MLP neurons of a small language model. Each row is named by its layer, matrix (down: output weights) and neuron, and shows model dimensions 64-191. Each number is 128 + 32 x the weight over its row's rms, rounded and kept within 0 to 255. Numbers have three digits each.
Before each neuron's rows, "fires before" lists the tokens most often just after its 100 highest values on Wikipedia text that the model never trained on. A number after a token or word is its count.

fires before: "-" 96
L8.down654:178104170185164092069148147163084140111103090124126157117167112095169174146150088148125144172155117047126135160110088101128131152142144099100076129079131130088110128121113147105110112063157163161135086123076058153133126143152175159135144105120136106097155104152115109089163129107143111171082135106124157117156133164112094201149100097199126142099066128106083167114127120171098149142086

fires before: "7" 49, "8" 21, "6" 19, "9" 6
L7.down216:143161108124127129131123124113161119156088198108119102150073148115174146109161116146057163094175145126153140112127111142163179112125184156137055070130086138119160112142130142078121178092115162100089115117091094106161137129140098131124160172088108125094142141166102136111142163167086155140123114115146190109120112114151094117142130097073129129086177141153123136143100138141151107134156

fires before: "7" 66, "8" 15, "6" 7
L8.down670:176122102132117155137093155166185108137127135085148142087135140127134101192136122131133138097162100166181097096148131180142151161070130123110115071114122154125162076137094146159140157095135154128141091093147107063144191125148160117147096204084126139112163130134114181086159126103141134163103107155152158134132100140099155149201093081028170115075167073144125104112076130133182098135174

fires before: " by" 71, " and" 4, " to" 4
L7.down913:147084096140136079140128138121142120147159162141099165111163084153186133124114101087139111108154223161124168107103055138119134135162105113202195132169101128143126135131156158176113088030094147116148147137084151182098158135111154139128136149166125162154176065114141173150171150135168141090164117122198144059161104102125114169111180122082138176128140117099167139105140124135139155102163

fires before: "0" 16, "2" 14, "3" 12, "8" 12, "4" 11, "9" 10
L5.down871:113119164174122107103133131159097157079106124164143156123111099143114075158137077094052159018147158104136090164149066148117116155130096158105083100119150120153183114157159090102146141084190106153155094077103144112113178079115106128117091103141135104108157183158180114129112085206131096127128097141121101153114130204165136050122164167127127157116103123082167135157104103144152154105090

fires before: "9" 75, "8" 15, "1" 6
L7.down533:095124160145132170072144161050133130143126096164093105195059099127119125105072104111093144085116194108120127112169098104112169111157118147110157127129149081129110150125119130084125089188131140122123088205134077096142070108112107144099108129133163081133124097108114137172102134130092176135117144073144115110071165136131104035134163153114141114099104122154116101122197134131117188090137

fires before: "-" 99
L8.down1216:188118150172155077068174161174138119075121112127118121113146128093165148143136118159150123178132096050086090149105111076126141149121126107095029164081126121126115113112148116104125118100132131140096074167095055129106125110113159145108130103131133116093104122132100119093125157083122113125094120104134131132143119164101072153135126118205108190137081140072127133127131144184094176111119

fires before: "9" 82, "8" 8, "0" 4
L8.down662:095138142124102187103116180064131082127148066128074121188130161105093112160129108185121195174148168109136156143140093054147130102148094148142142119117143097114163137097053118129160077170137124139133079195208068139161096092102116114126180139145204097051118085119108182168092178126102159166115168129128100114107158158140138113089176142094087101174126089160118096117186143104074186096159

fires before: "The" 21, "==" 17, "===" 9, "In" 8, "|" 7, "-" 4
L8.down1028:163152110132127119125153131160125116114139142125144115114167130106088111126191152129095113112126091164140152141093122099122160068172147148135103103095123112091100127246133186108106079112135114175119000146161055137138105121159151077124158126106132115101143116109087108172141144119144154157162156132116140096087108162130102159141180119081054121144148122158107106104145146108155168171135

fires before: "9" 35, "7" 22, "8" 20, "5" 9, "6" 5, "4" 5
L7.down243:119166153113082187067105167047114093123156110138092133180059112137134130100092085109095104086177178115140148088168101083112140112134089148066129094093148111109133119112126153065135100173093142068127138178174082102171099101113145131097118151156150100096180112138131154166132201150086196189125138095147215113114176167138052081128149114143135088131112091140128062166140123148144160084160

fires before: "8" 43, "7" 26, "9" 24
L8.down1304:142128141100130113072116148090099064132123133125168068123136163085159096100107132134126156143163153124124142100179124050155140127077106142055093083109149152092069109111124152114117127131096148102167079156116088141126111071093133143178133119146114097160095110169114096141172176153154150152104174126117165108142120184177137085145166159098112200113132054052163092132146158125112100056183

fires before: "," 30, "." 21, ".\n\n" 12, " and" 7, " in" 4
L7.down282:106164128157162157139178118109122045140131122127151150167094101138128147162120126223142108112146064098081094129141130147140163110111128139063099105108209072157202075142123167040074108170153182064133088157141061099116137234138101077111134121116166091105117084109133163139095202123158128169087129097130152128175133112152082098164156145112081170101145129124156090107158165179136130129157

fires before: "9" 61, " C" 8, "1" 7, "8" 5
L8.down452:137080157144143150087150142121133164116142154091132094143126131106157142081127059097114149122133156162194136112129102139169191107054064136130093111153070194098108090054136045116095096092116127030119119173179139030169118104146126133099124109139129112053147106073084156111173163099112107150106162093121098170114111168120156145162127097086085132103118092147149135148089093048143132097178

fires before: "." 23, ".\n\n" 16, ")" 14, ")." 11, ")," 8, "," 7
L8.down208:103162140125147134116087110120108093134111126140102123052090139155126085102106203079162086107100108103169107135075115121111091154115148141068123139197089096112094121098134101169070118155087125145127136140131100084200114082102140115164177179132186110182066084094142135154120085106113136104166085136143111122179154192160173136111161211158104133121185067123114148163160124099094102126134

fires before: "." 38, " |" 34, "–" 5
L3.down1060:111162160129172138174139161142117183140112099138152159200129171146084136147141155123158137147154123122156146129151124137130095051082161067133089081112127145130131125175101099115080098133114135112189146111098123146149133137137131162151085070164077133108133115183200213099095100151172176218073111095148110190167087152149109130113114115127140136113126127071086102146137149162111158159154

fires before: "==" 39, "The" 8, "-" 7, "In" 5
L8.down483:102095144124089121121141146102104121187188101147153137135139156101148160151086127145129107128121143155128121201134151117131123196081121107116132140065131160093104115179165148059124112097138120124163016110114101145168131110114121126115136118066084132114147100190126178110121120115143047145156036099163100166116148081131094177098129021135104136125168116233142111055155081071122138113099

fires before: "1" 19, "2" 15, "0" 14, " (" 7, "4" 6, "5" 5
L7.down262:071128164126157058159067146105154106183164163110157109145107095144096125107121114127103105134103166198153158131143080105159117150174093120190043085102212168116170146126145093146145109129141141088148143135163072108128132136193102149116083065086132124118146151146174119154131183154130097146144107097189174138079164125129137119155140075140132133095092178082097102151105138087182113088099

fires before: "==" 32, "===" 20, "=" 7, "The" 6, "In" 5
L8.down458:157201147116091096154215101100061140115065088138121128111122154142155104150178065135079102128087067072105100158117137225091168161125151100135063151118125078102104136176094111124126106127147120135154013108134054108127114098104174085164174109161162165086106177131126105161142129133083149131119142113115077141156092159103113108107081151122109144082120119104105142121143124152184102143149

fires before: "|" 52, "-" 23
L8.down602:103160068142184148214108173113136114144146096137152105139146107115073124171103146131112049127114121110202157137116086143117091086160138180108163084150117151049111172153128170109102113145127174152178055105123133126144091156191097136154132134148116100124177183156153174118145086123176093105091132150118144178171087113140115139121121135053112120162116126167135137158114110171163130130133

fires before: " |" 62, "." 11, ":" 7
L7.down1144:110177116093110141123089135054106144115153096126107117111138136135099102147158156125146164129148164135123152191087123112192065114148085156138126107165117110139100155088147104137159125139085098144157068139112058176097091097107130116164123200102123095155076128090195157119123122115145136118173036139069101148115158113149141138120111166143142131148047115127127155178140123082076151112108

fires before: "5" 23, "6" 20, "1" 11, "3" 9, "2" 8, "4" 7
L8.down42:131213132083062111153135188133123079192151161105164137083089168126113159122095130145067104147091166128061128112151105166118137126200098149185092063193207150169081136148109131158073126115170106127141128163102075122112147129155134156109121108123143121130148152138144145141131149101167104098106109072160151135124096142155091075186130086140136120135129134095157117186080108085174072109138

fires before: "9" 50, "1" 14, "0" 9, "2" 7, "8" 4
L7.down931:109144093117068166117137137097084137102108079170096120145110158090131173115173125130111115148186084106152169109139150145138122111083168149154110102143155108112154166144105162099115145158092102121063095135084124107188217081154139077167155145117125134115198125114082191108190153120086118090097129124158178153134121156153115081146147072140134103116173166179063161126129133139110071114139

fires before: " the" 19, " that" 15, " him" 6, " his" 5, " a" 5
L7.down1179:144117119143089158175152178212086135138118148148118044089106109156112119149125140137119061089116144118093052149090094138135166056145143082152095094158129222179084138113168165054141147145143130129115114080129029236145121147113145121103150138074145082150118114159112090113113134104138154064169127157183132087190138117111110079132084199159123172138115178125111171136157141108144070134111

fires before: " |" 45, " " 9, " \"" 5
L7.down531:073100168140101097180083150136178127131127131136104124174128111092113086120146147147126129141146089126168217143110082064156135081157158137163069119155105145089106054179161154063128109163109123070110131132148197188145147202159095127147152076094128181172135158178155089116142135087132091148118124096133124168126137153136154161064193078098134148194135124161131083089050123098126122146101

fires before: "|" 100
L8.down245:119108122151178102093111113121105113123119085148114187115180160087145084125125142107138111113110059118114091124152123104111134144153117152142141120062095090104120141135202170083134119126120214200111055135092058130122109147130146202137161126140122124148134127132133078118117100090112115158108150156111103093157021148121089124066161090165107127144118153137169213062121138105087167111126

fires before: "," 52, "0" 6, "1" 6, "2" 5, " " 5, "9" 4
L7.down1338:107100165109182158136112165083137133119134124110142112118137098129092113119074118168159103106173165126089149145162121088086125082098085158173165127102055117115115060129117069131123137130165151138119125121121192110112156089143127135175085146131119179166115104076107179101086138147114202147085103158108078095104142140131076146092124118129180089105106193151097171147152198093127149175115

fires before: " of" 52, "," 5, " side" 4
L7.down580:107081080134131083137139137139158161133154108107136134144133152079141181141119161115105121156118173187168134158154075127135127093122190153117121093094183127045121073199117142106091095185080113122158095161164138167113100168132199064084166153087151099155114163131097098136127195181208078084189132112111160052122147130151146170090131104135109150141106122099195098120132117125102203157125

fires before: "1" 31, "2" 20, "0" 12
L7.down359:082131192072118154141128124087138198120207146115185147105059142104074158146141124175143069153120171156152101128133127177130116140201180181154137125108110184132097104139196109115171105118148095132185135119168134096126120167170108130123058119139144118112113086118137122124155148223136150100166143131160106105102122133100134123101097098151139199081140159125150125129130066114111150114133

fires before: " |" 24, " (" 12, "==\n" 8, " ISBN" 7
L5.down408:154156132116182097127163166136152145082160111123168155082059156112134079149094124124124119128092070136101143157109117115141174123090134151139080095062119142107077139138100132101161140144135146127110126179109121110114167090175078169162097060174111058125130086110145120191133154168068115151144145088153119141057061176088129159108160132104138156099125092119177119137114140129171136143195

fires before: "," 88, " |" 5
L5.down1310:141114168145125151138130120124102169034165159134078117181162164112133127132082062076113074144126121180091111168106161080172167149159136099106125114112130194120065123157167137171175101148165138123161143123132110097149186134179067127110114088096157138144099136152209108091195178168141100119134117171174077151142096112131132127128155112132127137132095163142168173164189149107117105141087

fires before: "0" 21, "1" 20, "9" 8, "7" 5, "2" 4
L3.down453:136100119107172072139125117133131108154128157127157120070089169163171123198122129164147111100115126108178145171065133136143106126113102096089126181139133106175110187156103135108145097111136139080133100103114087169157112084161136148135150140103096137151130166106174180147138104127085127144155136155105127223094076148159128080138197139144143138141121139121164162161129180145071079169111

fires before: "7" 14, "0" 12, "6" 10, "8" 10, "9" 10
L5.down977:185115129158151101118171092140067109159175162135115148110118068134168050169129102109135128105138096117128084138175064067132125141122172126124130136138127093132109141195141149115230151089132086111127115128123191119092110084121130132096126102089044126113163108164157138173136197165144147137114135118127162076114144187114092092117169119147145159133067122080170105109087172185121136131152

fires before: "0" 24, "1" 14, "6" 9, "2" 8, "5" 6
L8.down365:118146128140149126094187150174099080100165168110154134101077113114090088164174092090152112120149115207210045107161145113192095149089105159105112089104159164175144062161163176145168123121112140119173127074108190166147105122093107074057153124123148113130136144184135128159126145095171141081120109093128126107115111174143132065117117170092142137110116159099150128129110179108170148149133

fires before: "5" 38, "1" 25, "0" 15, "7" 5, "4" 5, " |" 4
L7.down1292:066184107133149142117072113102176120108116143127073153113119114138097118131124124090040163079120087114119125123118143057123115123092101121092104148143109108128124057162182145098094155128109106180109105133110162128159138107180118147127143155188152135088116143113126139114187148103086182102168135178153176098109067139183106121173160111082118084190133158093082196109146154167075145183152

fires before: "5" 22, "7" 21, "4" 12, "9" 12, "8" 12, "6" 7
L8.down53:123119145122155142107130175150117065102156127168154178068179130110148158146175128128153108131147114126116102128179097180108135167110067135090134142054139164077146141116141092097129128077147143129153151104113121121196160106131100087140098142067140110137151135179095162144053129163100154139096084118121121123088180125108141147112191086051159100163197127088189086100133071102142086097122

fires before: " |" 44, "'," 5, "," 5, " |\n" 5, ";" 5
L7.down81:105139131100106147155132108140082212118147149115172155139135213048143091114179127172141141135114095115098117135084149109127135162098117145129195123118094191112062140080102100132102106119139086117112111163053097132111105142116168184172130130149151132107041156134137193099115149059152111142120121089137169131134095157130164145092081106196101144089111113140129138148127149135058137116115

fires before: "1" 75, "2" 14, "0" 4
L8.down189:109121133111144110114119061140204131140174135114118110148159112066140155082121117192216129174094133175191109101120132104106133151133129153112070102116095171095136112158187126134159160120095148136135091142127141098129162128175113110181075100085085166130161135132076138130129172130128124137134153057143140105101081116131160126129125125115142172153132069086137128122089067039152138075110

fires before: " |" 48, ":" 19
L7.down440:105107157125172162197093153143109061173171126069132136147113115114158078107088103148159136110148084170145133157121073092203151090110190170133123131083085100171177116193134171073165109112123132117126154096155183111102185162117143134107150133092151180149083108112117053099089137117058110100079141067091152164117116092173078175117184078129106155127134108124197156135100132127114109125144

fires before: " by" 31, " to" 14, " in" 10, " and" 5, "," 5
L7.down973:144120102127107068199126130099151157100181112126123179170118106184130156104076099123106114108191163160123111154154110116161116209168132129120127132119172103152167107073113117128132094117089104139108120121138021121072143134119123120155112153144119067124170107140156153107091080168174106125152134068205131142135113051111111183108224142121126098146153187097169107092117053132081168135101

fires before: " |" 38, "," 8, ":" 7, " (" 5
L7.down1192:113118160099135159132074129098130167121151187094161112166125129175209125135212074135100120129078160142067103105125187104139093072101176128161194120137132172166151174132137129120128152105227167079138105152112093071129157159121146097070144127032133155142143119125143151053140180139171176159125163147156137137112136143113109158096181083135108126113136158195141099123162120144109130080109

fires before: "==" 28, "The" 18, "===" 10, "In" 7
L8.down857:157138117183073131102136105147146149144121130111131106127152119098119129124158127152082102124091109165134102127118124121111161084177194117110074118083147106092077133227146141127143134122108126175116000144145094157139104149151148095129136123119086137126140121145083092178115140150112170158132176101135181118087085183095097164135151109116093131139118110162104160112105121139113144165126

fires before: "6" 22, "4" 19, "5" 15, "8" 10, "0" 9
L7.down377:073106053130095114151118116120105118206133123059113120100150126103119165032118100131079088143082126080157160123150162086146136108137127108134109088191101158117179121123138175113099137085166131100112124129121052091115122168100087181136120100119076138068129161116073128151170145071118132089101110106180167128132142097147129117079123086125112158128146176108105143164053140116123105143068

fires before: "9" 80, "8" 4
L7.down17:161128121150178142067101162202130134131117131171177101121041122133135114143113156092124107124087158138093111149171130101125156088108121089153144091082118092111125102124128189154091065158115148135115076174125156096039096084115143122137097131096109083191112083126107110080040115153116142129131114089113097135024134135094135133177093107119139150115150119064127107119112189145114099127150

fires before: "0" 22, "1" 18, "2" 14, "\n" 13, " " 13, ":" 5
L7.down424:116128155162101123082116152124144070129112151134144096107151067183107115156135126137068155087156129129113077107109126116126199161161158160127151113121080169175164132073181150091111099147157137180163105121143233140124122153151101139098074121066106084126116019135153079154191138115106171126204111144115106073146151124153072126130180162111161119181119117124139105110101152048158131121128

fires before: "0" 41, "9" 30, "1" 19, "2" 6
L7.down1022:133142141124195090155167145115158110137190165146164141137099093154125134122160117165141069150186128141119145126089141145097104216174093114085167059032155158123134172130151159173115112133126123175142141177131129092166124103189117116128117127155161098121176148139160125092148165107135100122100089141151177166123074184145089092092098111132144161112115124122110070142063123100111149106139

fires before: " -" 40, " |" 15, ":" 6, " by" 4
L8.down1120:041138123139096197158090056131113103179167135157214124114150108144188134177149069170114161119159133109164144096102118060117093149100155119102132128159102115096087159068137120097136141109151165147118201100124102126127130171055140160146119089122148154132123127140147124142083134133152059142086055137122075156113149098097156109156152042103136143136136070108102191089096179110126094087101

fires before: "1" 27, "born" 14, "P" 5, "a" 4, "2" 4
L8.down1285:146103086138175103116148070130157077091119126117105116085145140150070110171097108147147100107122166074139131120079152097117048118147101157091158139136045133107188134202152144125134149097140097216119000104076201108132162088156117129157204106100142183118078083062133108132097100120080128100180165163155103139071081088101122067146147104115134132135135105131136149141099072074133101149079

fires before: "8" 66, "9" 19, "7" 7, "6" 5
L8.down1258:114102166116104199086055113119129109117105097134123122123156122094151147117201117131089113132156120131208101113144078174132163145105106107127063134126097114032136126144108086120077138126095142073145087105144100079170149085137155122123082159164184142111147116183099171080155084165124147125131163098125171109134136166124132137154123106060107158143152059181104127143111131101169100053157

fires before: "-" 100
L8.down790:133169160127157061122184149181119129133120098153097185111173111094152117168143140125176122130155063090103117150113148063116155119151147138094109141097125144126070105065120139070159106104117184179129086192081051158131063135138193160119134102138149116096133122143132095118117133103137125133103104142146116094180098133102091155119155122141091183145138158094108192073130163166089166101099

fires before: " of" 27, " as" 9, " in" 7, "ment" 6, " to" 4
L3.down1194:160137138126116125159103107142166189089163099120118172110140060166174121161096183170147184139185123138147116120100130104122115069132105092122074107163143136105107164115100160107173118041058149065076180102071127110075193141097199098169145150136186159165183148109118028108116160122190094201127106146157137100161144075122112142125107131097122123115152089113145097110162102124129142165173

fires before: "1" 37, "9" 10, "8" 5, "2" 5
L8.down688:092062097100180202115106098101166101123186131116097157108092155093117136116078094143196166111142147114165125083139109125143114101071106133074104118099102174104157132106132174119120159095081145124131082138126157114189159126112097087097113152140122106111127151174092157153156112121148156136113173130095137151132142163169155095136182148057100178127159061116152104137132077061101134085128

fires before: "9" 97
L8.down961:131139184149075154095135172068094152081152097150130112143075157101148128105103123119157189093122171120110112099156099054103149093090085164146129121134140128143088133072085125059114050165083125121128083149109041142165145115103114154083198103116130119113179104121086140189115168117190091164123167132072089108087145145156076125128116162146127076086098101147138114092168189110070183063194

fires before: "9" 25, "1" 23, "8" 21, "6" 11, "7" 10, "5" 4
L8.down1009:100138028114147124121159118030138129182131086137083099121119158086104177111106157144119124150126106147132111155097189098141100059143224098129124088103131112140106146172142141159121055133077143145089110129090078110096171146145091139107193108084209134120137128107109164144148127126078097136114143148144158121061188099141144179130149119216156168129138159093140151125123167118113138103097

fires before: "==" 18, "=" 15, "===" 12, "In" 5
L5.down865:133140126105152130091110092149091182107109129152168105114126112176134118190181101191043155086168130125103110149170147135143125152148160143104174140105122118163171140177082126112178115123184161130123109108112118072109147168140065139107107164163197129110121124163119119126138155074093118171169084127095131145144133192162112068124097156118127113099097174142131165113136162172168141121125

fires before: ":" 22, " |" 19, " (" 9, " mi" 6, "s" 5, " with" 4
L3.down775:123125150111135153129129185144098129126173130106138129134153119159142061119176124147118096092123081160181103107139173120179114137082125122113126162085174164125123135131105139097197107121120155067142117132121133165147166117102145120066144160141143156149166133132106090095082153102124158151128074095114147093133110124122100166129180131171075062150142129111124162160147102156145117079117

fires before: " " 43, "," 13, ")" 10, ")," 6, " |" 5, ".\n\n" 5
L8.down164:098162124089178223151140089080141119140126152067164163138131135130138125137112127145115078182125125108131110123162146114118081072090146152142154146145110040108130052180113121117083170148200154100147121173056120136116148159156101154118127133173143136175120142095105193133165201161192088146109096163166114137172177131127091172146070150164077165106146143079102132100113152149119131114145

fires before: " " 26, "6" 12, "8" 11, "5" 10, "7" 7, "9" 6
L7.down1290:128099156140148177128114212124139101108181088142102203166115128183102130127133081130137119175096167096150123112107136157091169150153123101116152145085140095112157142116153121138057107112140103155142081138156115181134110124153143154151144157137172153085108141124134211086118137069122096111131171136093075165104108114081115153096135209191147113120085143086086114118140099135079086099123

fires before: "9" 28, "7" 16, "8" 12, "6" 10, "4" 6, "2" 5
L3.down1084:116167109147113185066114110113134145156149096161143146163095136160143134143145152157159160172065115116140124117153147129153083112099124082185086092130097142102098110136091151072094115169034172133111135101130111139138090150112147106106119149152149096164154133145106137208110088108149105174130145138171192136116160160122113232088125147062151170111095133170125085136147169092141120150225

fires before: " |" 37, "." 14, ":" 6
L3.down186:128173149080159107112098067133044165124099098089176139151138143163142138156147122125122113144188116089099117168051188112131108138091130109153157073145113127115133187165164119143106118144128075106137163117131111127141160161206141131198140114142075113165120022182175146157083123073129144101122079143098113137139121121169169114092137096158163139149121128080164104200121152159128124134149

fires before: "|" 57, "-" 10, "==" 5, "—" 4
L8.down879:079156127118093130176098112114103145124128113138112108164119168123126159112122139160128117170089100126162145104133112150099155139138101080095087093123123109114093148166109225122140127118156178145105040137126132163146100141101113141133124164177099141115174182177135161144175206205177141118093104132104129190145091100181082111135134160119048091048098121149139108167131090088153153156152

fires before: "9" 87, "8" 11
L7.down50:069162124137095146107123156101148131134101151123139117143093085078119174094120104152085089082162119135168148100133145079102151079156114104082095056155123158093087108161159117037112115112158118130098107176136144079229122129131103182122096108075157126088138122124089147176140152153060126128139159069173134145079100111122087129141169082105133140086124180129114173111140172076104128096166

fires before: "9" 62, "8" 5, "7" 4
L7.down1046:084160145144103196086038188106135196118106117100166118109102102134159150099118142111050121155094113127140120113158121091119129121088153085119085076142114138087100142082149109083114152134126145131101126141107127066191089162102095152125159155112155134133124089164084154100112129106155208125131097085158138133145147093124044143106161106114184119089149169165104201113113190127132072132164

fires before: " |" 33, " |\n" 8, ":" 7, "(s" 4, " " 4
L7.down727:120082159193082165126103115091099117137175119140148093160077090141115188086143071166063133092124191127108117124103121145130111144159113105149149132150115125107177187114148101128078125078165091105097150149130123150176091189118104108097078084132177130141074118134147128132138178157139081113145098070132100117113156116159089156104130138061123139106123136133098121116115110121117104124087

fires before: "0" 20, "9" 14, "4" 12, "8" 11, "5" 9
L3.down456:095111131111109152072105104145112109149124123124095144172148129218150092191088148133150121141098125128142096098142098101065112113056083167033087154097097141126139105118188165071066110159126115127102125149084169145170107154152186139096101137145086125132092071153188189113147146168137084125184120092112121096093062131143125113135130136139172113135115169092095115103121094137130112141134

fires before: " (" 33, ":" 14, " |" 12, " Albums" 7
L8.down559:122094131109159194156119115112123093145154111117178173113117119120127118086094113171151154168119153171092148140124096117118120125106117156140109090124141132137112051173117036088119143162173084160135152152145115132082135119115072173104132093086185128133113136097120150144145161097070094139103111071141104143115106152168092169128156096077050144064117145100137132151144141057134134074130

fires before: "1" 28, "0" 23, "2" 13, "8" 13, "3" 4
L3.down890:089174163151125109117160155111155186085177105171153178147142166161148170196123099164111059115133127113187088118154153163114156108154123116021079122052184110091143135085175144102094136106151114139183125131085164150105153135155128128116084094200171131137180160090135103078122144124186057122165133132142158141063099151150167143141184163180095139118146172115122156123117121172101188089096

fires before: "." 30, " |" 19, " |\n" 14, "′" 8, "1" 7, " ro" 5
L3.down162:152140116134154109120144085157150205172177149165184126156110134149102159120140149166120127144144113101135118156112174111091052072114147091132142152061117126183141119092171104089083133118093114150137153132054166137128108147213091135154124135161153123113144111147186145105055150096168154169042125122133191112097093147167149106143152100147130187066085153118176140144070130116125114170100

fires before: "," 40, ".\n\n" 19, "." 13
L5.down1256:158111113205142163129141159157126109119173117092155119118136068106137157151111124199156146147112138105074133158082177109161148113137130164069101172115210139158199074116128167064152144115156169115117122143096078065118175171127114157065106099131158098142131176093143121134111164164139150147065120117157122128117149169158120063131069154091154154127095116133157088106104090125090160133140

fires before: "|" 100
L8.down1063:124141149086121117170075135118117095127164142138113136112143146123131092105132175154118102086088060140164161122162126093096110083171097151131104077096093121093113142203130201083149126161127192182123000169093078176137079120129135155180178136164128112139147152155146175170125118207132173109159113157139090120142111107163088123116146162103076141111152149134145131162125114059113188169144

fires before: "1" 18, "2" 13, "4" 13, "0" 11, "5" 9
L7.down334:089149130183126213129122158149126184139132131185157095144118150087094088084152164141188181187174138114069119105164129131162177142137125180104163113130155119144130131145131114145139156145144119136180092135109129077068190139157114086114142110116090113116137111166126108133088175119124154193074050043147123091140188156094126150133079149154125145156143168080094144161159137142129135172124

fires before: "==" 24, "-" 15, "The" 12, "===" 9, "|" 6, "In" 5
L8.down1303:136114126151122132144135106122156105131128125157100119146192140088131142135149164126069082140086098110145154134119114158097133140154196133145075067101129127094096107255121134127080115106134136173125000103165139166134119175163151108134139120157094204076090114162111097148131160100154117115122160124139120109151077151086086169064153127062102121170104105149132129081126124108089089169155

fires before: "-" 53, "==" 17, "===" 9, "=" 9
L8.down1074:136129116111111097063187099140111137107110053143129120151117188139136113153166136080129105211129127165114079120147136144161073112103169116155172132091125084089101062205129131103123186141136156098131006152151078157139095171102107077108159136165102143128120134225147147153109092148102110095109108148141155113126111111100143131119115091100127138131189120124158109111152129142119159137119

fires before: " |" 25, " " 21, "3" 6, "0" 4, "," 4
L5.down1164:098090101119098129154134145133149109129135096189160146165130161127173135155195119091085166127155096147198101119118120122121107095119163132077121061088118144134117128147015166149052112129132168118150094102119130154093142165128155185142163174130155146126082153062122116101118096090160116139167156116120112142114123107192069154152154127133146125148095168095175135139150159103118142115132

fires before: " |" 54, " |\n" 6, "°" 6, "aged" 5
L8.down799:109119171106183104115122146148086101118145117169169112145111123173119125152170183138106076130081136129180124107075155119131119140139159128117072106170127103138124143141129121180067125152170113116167006134137129139128034149134115098161118160143154148136113135104179124089143138147147135093168142091127207135086117118160120121102117111085099154126099136071092151075184137177085089197145

fires before: "9" 32, " |" 21, "1" 10, "0" 7, "8" 4, "–" 4
L3.down248:132155091087138172151144180129115132116112074131108098135089102179127125120111118113136102128162190172105076094068083093131159132150085083090103130107068081124204122194147153101101140173153156121150117139130114171101126132148140063102142138124129168155195102133128063158088113148123099228128169119095176193097142127087151182183081118089103071108160139088123114081123154166124159113153

fires before: " to" 48, " of" 10, "," 6
L3.down1307:148114132133156150154123076155132119105172136131109128097049130147105121138130171164104137100103123161145095127134115135084088123083173130151108159179109146089151113189169187118140121184115183189153169162122122214118158129123126173145199138162149130119130191088136088085107190121158141156174116089120131136129189128171112153115134137136052160108100115140108102097126148090089161186162

fires before: "0" 20, "1" 12, "3" 10, "5" 9, "_{" 8, "rd" 7
L3.down961:107127163116199104129198133110088183125140179207142145219080100171092151136136150096152161163131159120118089056167147095150094135104157145116148045124176097115128093114161202131165110155105100139116086142112146197122113126115044142068137123100142115158150091135153098193051063190147152165175152088110157131125102121090138135155121142120093082130130151143104124116058166179160149098165

fires before: "0" 36, "9" 29, "1" 9, "2" 7
L3.down165:144139108147116104096129157079128165136157134126131164090112155151145101146120141166151132125178138133147157182122142124126125097166106149096155148102133083121105196140049135100129112137135102174141122105141125195195139161138157119166182130085165158099158062089099120152166117158087099141110110182128158140080129129139145107161172102148159148123137127127129189133159073145139069120136

fires before: ")" 20, " |\n" 18, " |" 16, "," 13, ")\n" 7, "-" 7
L7.down385:132095140108171135164116103154028095111093140144156163130161199158161087157240119116130131164168161120127099087144122156135135066113152116126175119146113112052115101110087114192070101180146144118174055137070099149122113059091168141155126114167151140126108115118130167133112121082178139129155103181115169100114151140137113116109121090103055132104075064176182156151189136148126104109190

fires before: "1" 20, "6" 11, "2" 10, "8" 9, "7" 9, "5" 8
L8.down463:125146143181121135184114082044124106087188144163136089163088145174095102133092184150100170149082130145101175120191104165121131144125110119151067112124139134107109086151113125121147112175105107171140087130112161109135162083129112149128102113146147096157123093116045129127094191165163148180164042124091154073077159127102074155122166159082111122170157187164091082132159105138142096152164